Weights of a small GPT-style language model, trained from scratch on English Wikipedia.
Size: 13 layers, width 160, 4 heads of 32, MLP 640 SiLU, 4.39M parameters.
MLP neurons of a small language model. Each row is named by its layer, matrix (up: input weights) and neuron, and shows model dimensions 32-127. Each number is 500 + 40 x the weight over its row's rms, rounded and kept within 0 to 999. Numbers have three digits each.
Before each neuron's rows, "fires on" lists the tokens most often at its 100 highest values on Wikipedia text that the model never trained on.

fires on: "pr", "Char", "′", "°", "char"
L2.up187:525431500487463480519469424503503441497570518491498499504552508485476553488635514524494480492498515552477466491499484468499428544512432535520464515481553519452487480574470457466538518524445543478522540488505515514482528478510497527519473487483462526588573518550606450440533424496489470453

fires on: "ag", "C", "l", "ou", "–"
L10.up567:543535462541519570588512533402499505468488581502455428496496497596589517529488541494524528499479488468510481468493528532546495552460457474516513521434474488438507504583482540451492476513454543552452476521485443517526506498445550505519484457394540534478527530504500483459488461545473521551

fires on: "im", "Qu", "um", "x", "ing", "fi"
L4.up204:459552471513566500521453438514540537535472542535570511519490503534473546464493461451558522546482469518448553560542555414573509494504548477491478512511478490404508429528494506449406520505505535516526511470491571559529473518503523440500436453528516541504521409569464481475481601477465496555

fires on: "im", "um", "x", "at", "fic", "fir"
L4.up295:468476561523609530456427513547550522492424573467510517447544507508461506496577492561495491552571502496448525468496517445570518474486551540475498481495500516422490425521538480491446466534501505494490492517503517571571543511491494447510502468471470479463565434573407446497428592490489503479

fires on: "ug", "rel", "Rel", "u", "Fran", "2"
L8.up450:402480577536470494493516514548524491543500481462546549508448453593554452484443525492555513469533506381509499509538477453536468469542461523516597467490556475525487507472454527512485479530484532516486511520542509546500493488523505542578462529466470467471555468475505487486473502500513491508

fires on: "min", "fic", "Min", "ed", "m"
L4.up536:500547453559561483461541514513481490490484519530547495541495542490500452528505533396530495521511498477438465544483525426478523505491471485481474543542415448413451500525529522454546534453476440470481526465466507448492467430516526458487508562548458498507583482464517468486450510467510530574

fires on: "il", "II", "sm", "oy"
L4.up565:491548527513457505491484509426495470480510407482446521553449506450594451478485547464477578498510538457507475559493559543508544545493544470513483512540429418535481533501484562503547516466471513495540521447478500393529507484467482449508463535525455485479496554439476485548516516457540500440

fires on: "th", ".", "p", "en", "tiv", "-"
L10.up467:439571455477492528551475596436499490481480574530505461508527456576573514530479506469502508437478531509507496546456499519537533542385507506457551565466484519487512534477551477499517515459448462492540416541415477520470515481448549457524489486492502507468514536506493555557486480571410504498

fires on: "dis", "he", "le", "Po", "fi", "lo"
L4.up623:457511518445535561523494456534487472503450513534559541517548487534384479487509511520485520504614451531457514442493514472489439481492507522496530525497476524451475410536531464431425505531499504534467515482528531460570550472526508492548466441475469493570494468525477396530483551448474477472

fires on: "time ", "ad", "ail", "due ", "sel", "ak"
L2.up88:550475488502533501511497553515480431467421468509528501516490499504505492549480559518507501534442493527474426511498545478490511510519510505524477507540548479505525489462481494457404486501517499428588500507530541553530516561516490534514519469516570501518489497412540492489476514414467495434

fires on: "ati", "h", "á", "=", "_", "ul"
L2.up213:443465587458533534530550534517490517547521452421484556518469523501482456487501507494515583560543539482509480584475502512467501543446470510460458489545515504517531510493530494560508468543525475550454481510520493584556513521526500555502524534515538431544415467463421507506511493478484586509

fires on: "min", "itt", "187", "x", "5", "fic"
L4.up472:494461528525553538486482569528495501532398482538490485451490450494501475537515522509505560516459488483388498542487524493547513497478514515498502483486475488460470472541546530457510478445484457445476484486506455494458471466486526503494614539511464481502601566522452459450432494488605495526

fires on: "'", "===", ". "
L6.up533:494440522522518485459495512455559503433572470432485435452505540463458511503471539496509565532532446512505460442553395466517511382467493489536526465491565532557552516518481532536506507451506509610437465537510529460437482477506480505545563503477524479496497496463461550504504475486504519477

fires on: "K", "s", "g", "ft "
L6.up212:491431533550550518516496520472524586469584592530496464571504505540414511487452461455460496460496504474470488511563504511554476431401421535515563565452495497502489557538472523591500548474472467497526512467490478551531490514526564524484514475503453487458578507506491561514535547514517601478

fires on: "th", "–", "-"
L10.up12:533559407479467539547479500417513506499460587528486436442491478597538494507445568489494473505497525506508462531456514547584524536452480448481508557520474600533462500566477463457527549497474494464535478514441472505465514473496432508520476400473532489523450489481535454559441493558491488539

fires on: "le", "he", "sur", "lo", "de"
L4.up450:455604471468472472515490448507473473487504511483552526544554493501543496452497533480504476486579521492503550474506493464540502507506498490535496525494517518466514488475507466478471469595478434551549526533488527500522541518503523465495418497495575505433403424553480491577477548465456548472

fires on: "et", "t", ".", "l", "st", "ast"
L8.up508:467551502498544528427509455476507458501540424518475501539528514491516508475549500530478509514528495497401569541487508465461522487516474452423504542520506499488481487512479525490511520514523430541473405455421511511480473491467471467517480540399497521484479432561501503491509464487486483526

fires on: "ly ", "ar", "i", "per", "ally "
L8.up353:522494543530464536490517508376465429530462545479516509499489526473512518494461462476487451456527523580507491446492499468497472506501508537553510508509393516451521540615477499499541536470496462504518482531442460474498602538468485543505634513458457476513537497505518504422475495472483479494

fires on: "char", "po", "ern", "Char", "fic"
L2.up203:458479508464464494531539547585541600532516521504483520509450478534568473486491554529552471534636550492519465610489503505512518500545558499458505539536544517434458481474480543502511492555510524552497498532519452470469492482453485477535534509506476454417559574513513622479466517528484549479

fires on: "u", "ec", "ug", "on", "b"
L8.up443:537505462548461505477527517448511501501473558467522507470456515533552459537470475541570535540523508453498544558467573482600486465546528470503580537466517502509518528443538484562517488482480514576513448495609555545407534512477492511624510528496511446459496494459506461471493499532493459499

fires on: "ati", "ul", "establ", "ec", "anti"
L2.up427:458474587566513540478573538503448539521450531415534543517523462472461497479535544482506553518507497487532516515484522488487449487442506520494469448544475524484535496477485447559517516483477543510513484478510460614531519488586471554477516507541481460489466498462421517493533469537509559501

fires on: "ac", "b", "T", "eb", "ar", "ep"
L8.up254:496409510461480486459534499536501456511480469544461543470510519485521520554514290510479500539581610417503512538453487503429500515475466495475524498518491520528489491510436511497457559516549483525514514478464548460481459522525453545509495497550501449519485501512495460450516481528465524479

fires on: ". ", "ill", "in", "in ", "ill ", "R"
L6.up131:551465468412494487521454465435447470444590470482540508458469545455492496468460440469436505557473494504555507517503421520475450501494488466509481495475571476546495521492534569473515476462490536570464488562480463567458528508540556513507562486548551547550591498464540569455499483540558572499

fires on: "T", "-", "ail", "–", "rol", "ot"
L10.up65:495522479513485531504481567447533514554469517497489442491532516567634548518454539504496489467465491507482488469472525506578502559452482434425511546516451576520479528532478502442489551527402558488546446536424480434461529490466454509468464408468537495520481451494502450493450462563522492486

fires on: "att", "als", "im", "port", "14"
L2.up20:496519541474517509638501448548512595437466490441515479536464433523502529444550492507541505540554500475434515486539493462478497496478498513472411490548571528459427531541482535447504514496476495465520455507629505549487479497464471519538484480454554487486388526420464522504492464455497542417

fires on: "is", "p", "stit", "charac", "ex"
L4.up361:550443466529501515428493479552455515623503530564511554522560493452499510533412567582437480488552526502542482484497488502449483500501525455407597500515473498475521530495477397427481547494515481474466586472518593547522472503456537483558516553499473523547428485507500556463477516469478472538

fires on: "'", "il", "ina", "ord", "politic", "II"
L4.up610:523538525473463442480532519500360495521548444472505472579494557470521486460476509469456427463492522451515526539463505513411503501472526463498449542484531460608519479473460523493538510502552524452528513416436461429458478515529526462460474547514538445472496568497512509481531553511544494483

fires on: "r", "ad", "due ", "l"
L2.up403:610441499453491481485518519459507423519447473556530458525546500433476506521519538472496522506464507514476468573470468496505481493465522488607515517527472571526569436456439505527480521530561508449596523485460496452478512550575486532496526466519511459521536512432529474504456509458478500432

fires on: "ly ", "Total ", "000 ", "fac", "% ", "on "
L8.up410:454517511484494547477485521501529456470526517512347461503455502508513558437592513436454511480515551563531508458481476469495552468526434579582439484500525472494470504451528525511540529550546471489518476446442460495528550510524491530456525505372477466539459455484515531580530549474491491514

fires on: "a", "z", "ae", "-", ".", "ty"
L10.up614:551499524470404502488527537455524462496507487469521465470503469558597545488510476496549553463572494529496493504421531549525493516478528482478517560602472526506486480495449446504492520524499472420539480451463461568448505421495471471478602426472504536491506537458450483602460531559483502592

fires on: "th", "left ", "each ", "ended ", "ach "
L2.up585:537513471453490413591545546504525505512458422528514554514487540449537487473470485505515510496495556470496486526447549495487546540480550494502492472514528554551485516530504530498407473506516441508535519509536490452505451523499509540538524471495524463451454537412476476553485579474499545411

fires on: ":", "==", "in", "ong ", "===", "|"
L6.up400:449406528481455489503544548437516514440513468398544444493552536498489471439499414510460463603586476543499479521561476537506471514456467487556524537457509455490530536525498567451532413524492504578495475522516481539490579537549508518491555524517588523505629485485507530476515509452552534491

fires on: "-", "r", "et", "th", "er", "sist"
L10.up350:544500570493394514570489506474502508513486517515477422436469492576568550488524518460519523415539495501493456487461513522562480530477551522535542561546504549516414532520514537498483614463459451416510398504451502478456557439494520541517491452447459479524452543513517516550466456519450506522

fires on: "x", "00", "é", "min"
L4.up41:523480519515539556501503521555545535571462594567514484464499442516452474585515570553495573503464476532443489499476481452505481473499544473524518476465492485399495464500511490475474500500472440493422526536533461528498446497503515530477506498488472497488563512472520468424509508553413514569

fires on: "inter", "high", "red", "al", "suc"
L2.up609:492473480495525513438450507466461501541437545475516542549457419464556480553474624500506490491539535508520525495474499559505488489516514507452507491495522521531508449434468505552544528515473532450515419485461569459461521494531492481495504526511492477517532551444533504521440451524418486556

fires on: "Char", "char", "arch", "cer"
L2.up636:428507479550461558470496535546523506490521536502440562498482512550521499526495525572491459464564517494533541443575578471511455535568484532428507533467530449495463533550503443462468458469444509509518516507458518556482488413461523386541510488518449504486557484579544557477531515523482441541

fires on: "ent", "au", "iti", "al", "it"
L6.up293:410503480501481407438489555491545500539445510536470537559523459533555478485502511555476517489512510486477557581536529437480511425515452495516465494494450453551464403494488522492496454554502522485581581546486559456470517591491412497546638477512472536497440504517503555531444491465430505532

fires on: "ly ", "ally ", ".\"", "Rec", "on "
L8.up401:469470505530493504559489527424562488532520488481434486525448542529495551491504540484529516475520477585501481426495503461493518529526454570572483451496503505489523535494527474547573470603554497504541511479468455492553524460513528568480537498451432444529450505523502501417507499412474524531

fires on: "h", "um", "do", "sit", "=", "es"
L2.up258:462517585429531509562508435488492525556553495450469522484463451492514467492567485506493575495493564531571497544604475572494494535453457534457404471491511548524515522498489424616574450485539484558426477467497542457468492460473492518490486520505499437533413535485478430531501447545468537533

fires on: "is", "is ", "s ", "ers", "i ", "es "
L6.up373:530466548524577430501517417513531514498472463457458533438546488500596579530516469531481527501514506476517528470436504453534526492505513545440475468559563523561569468473439505548483498579543558471522456597503536511468554475540486543520471411458536484565512523560522498544530516462548465468

fires on: "char", "Char", "oc", "att", "ards", "als"
L2.up40:452533486491502536542507514558518580505535507464474529532487475570526489478476459548509496506599499468476561507555539480495527503513485471447490499479546499468408504542535476464549490497441483542534476508542516444487477486433526407518480526449464479470445547577450542490539452521515521512

fires on: "pr", "mat", "cont", "num", "′"
L2.up125:555423450460427511489450484477505436443526471514499482543497502483490492504582497513470494509441425520469452445458415477509449507480457535549497517458558489513550541519485494451566504502505552507520519487446518546526527457506528507473473515465479523602533545502575458470520518473487464453

fires on: "del", "mil", "Yor", "partic", "suc", "red"
L2.up567:458500486529471493446468512502455481558421534499518503504429428475552499425511587500494492503598510487505528486506563484547529492501482518468465459495590478581483453493504573537548534535414515430519471513478518496495539524507489528514512561487514472552486525517513528505466461536499499511

fires on: "et", "ac", "st", "ist", "ti", "T"
L8.up511:526518498460561523432475517492506516475488485561540549518519535518552489452459485519498538459545545472412554507481528540440498502527456564426534543474519524523439511505561515536495542489542497509526484498503493508466360492452463542560548535559474482498546472538446452478558477502482504504

fires on: "% ", "/", "th "
L4.up488:540380527526479509503474514551551539472534453428496498447534452539491456456541441492576497524414473579488472504538462528446487473522484502581407489441509504561516429446486501474514478461550564557483493516478496581521509534480450555490498449460472529468568523540520560520554447532452441485

fires on: "II", "'", "eng", "==="
L4.up237:476516528501458470400467510521491496526514436547492501536488473478587444495427564510556513491568575474511496502490527552517506487482547468581510497510412421575498501451429511474471537466449535498510554421492482453474452442495496493500477579505446520500462513437515465526497524496538438460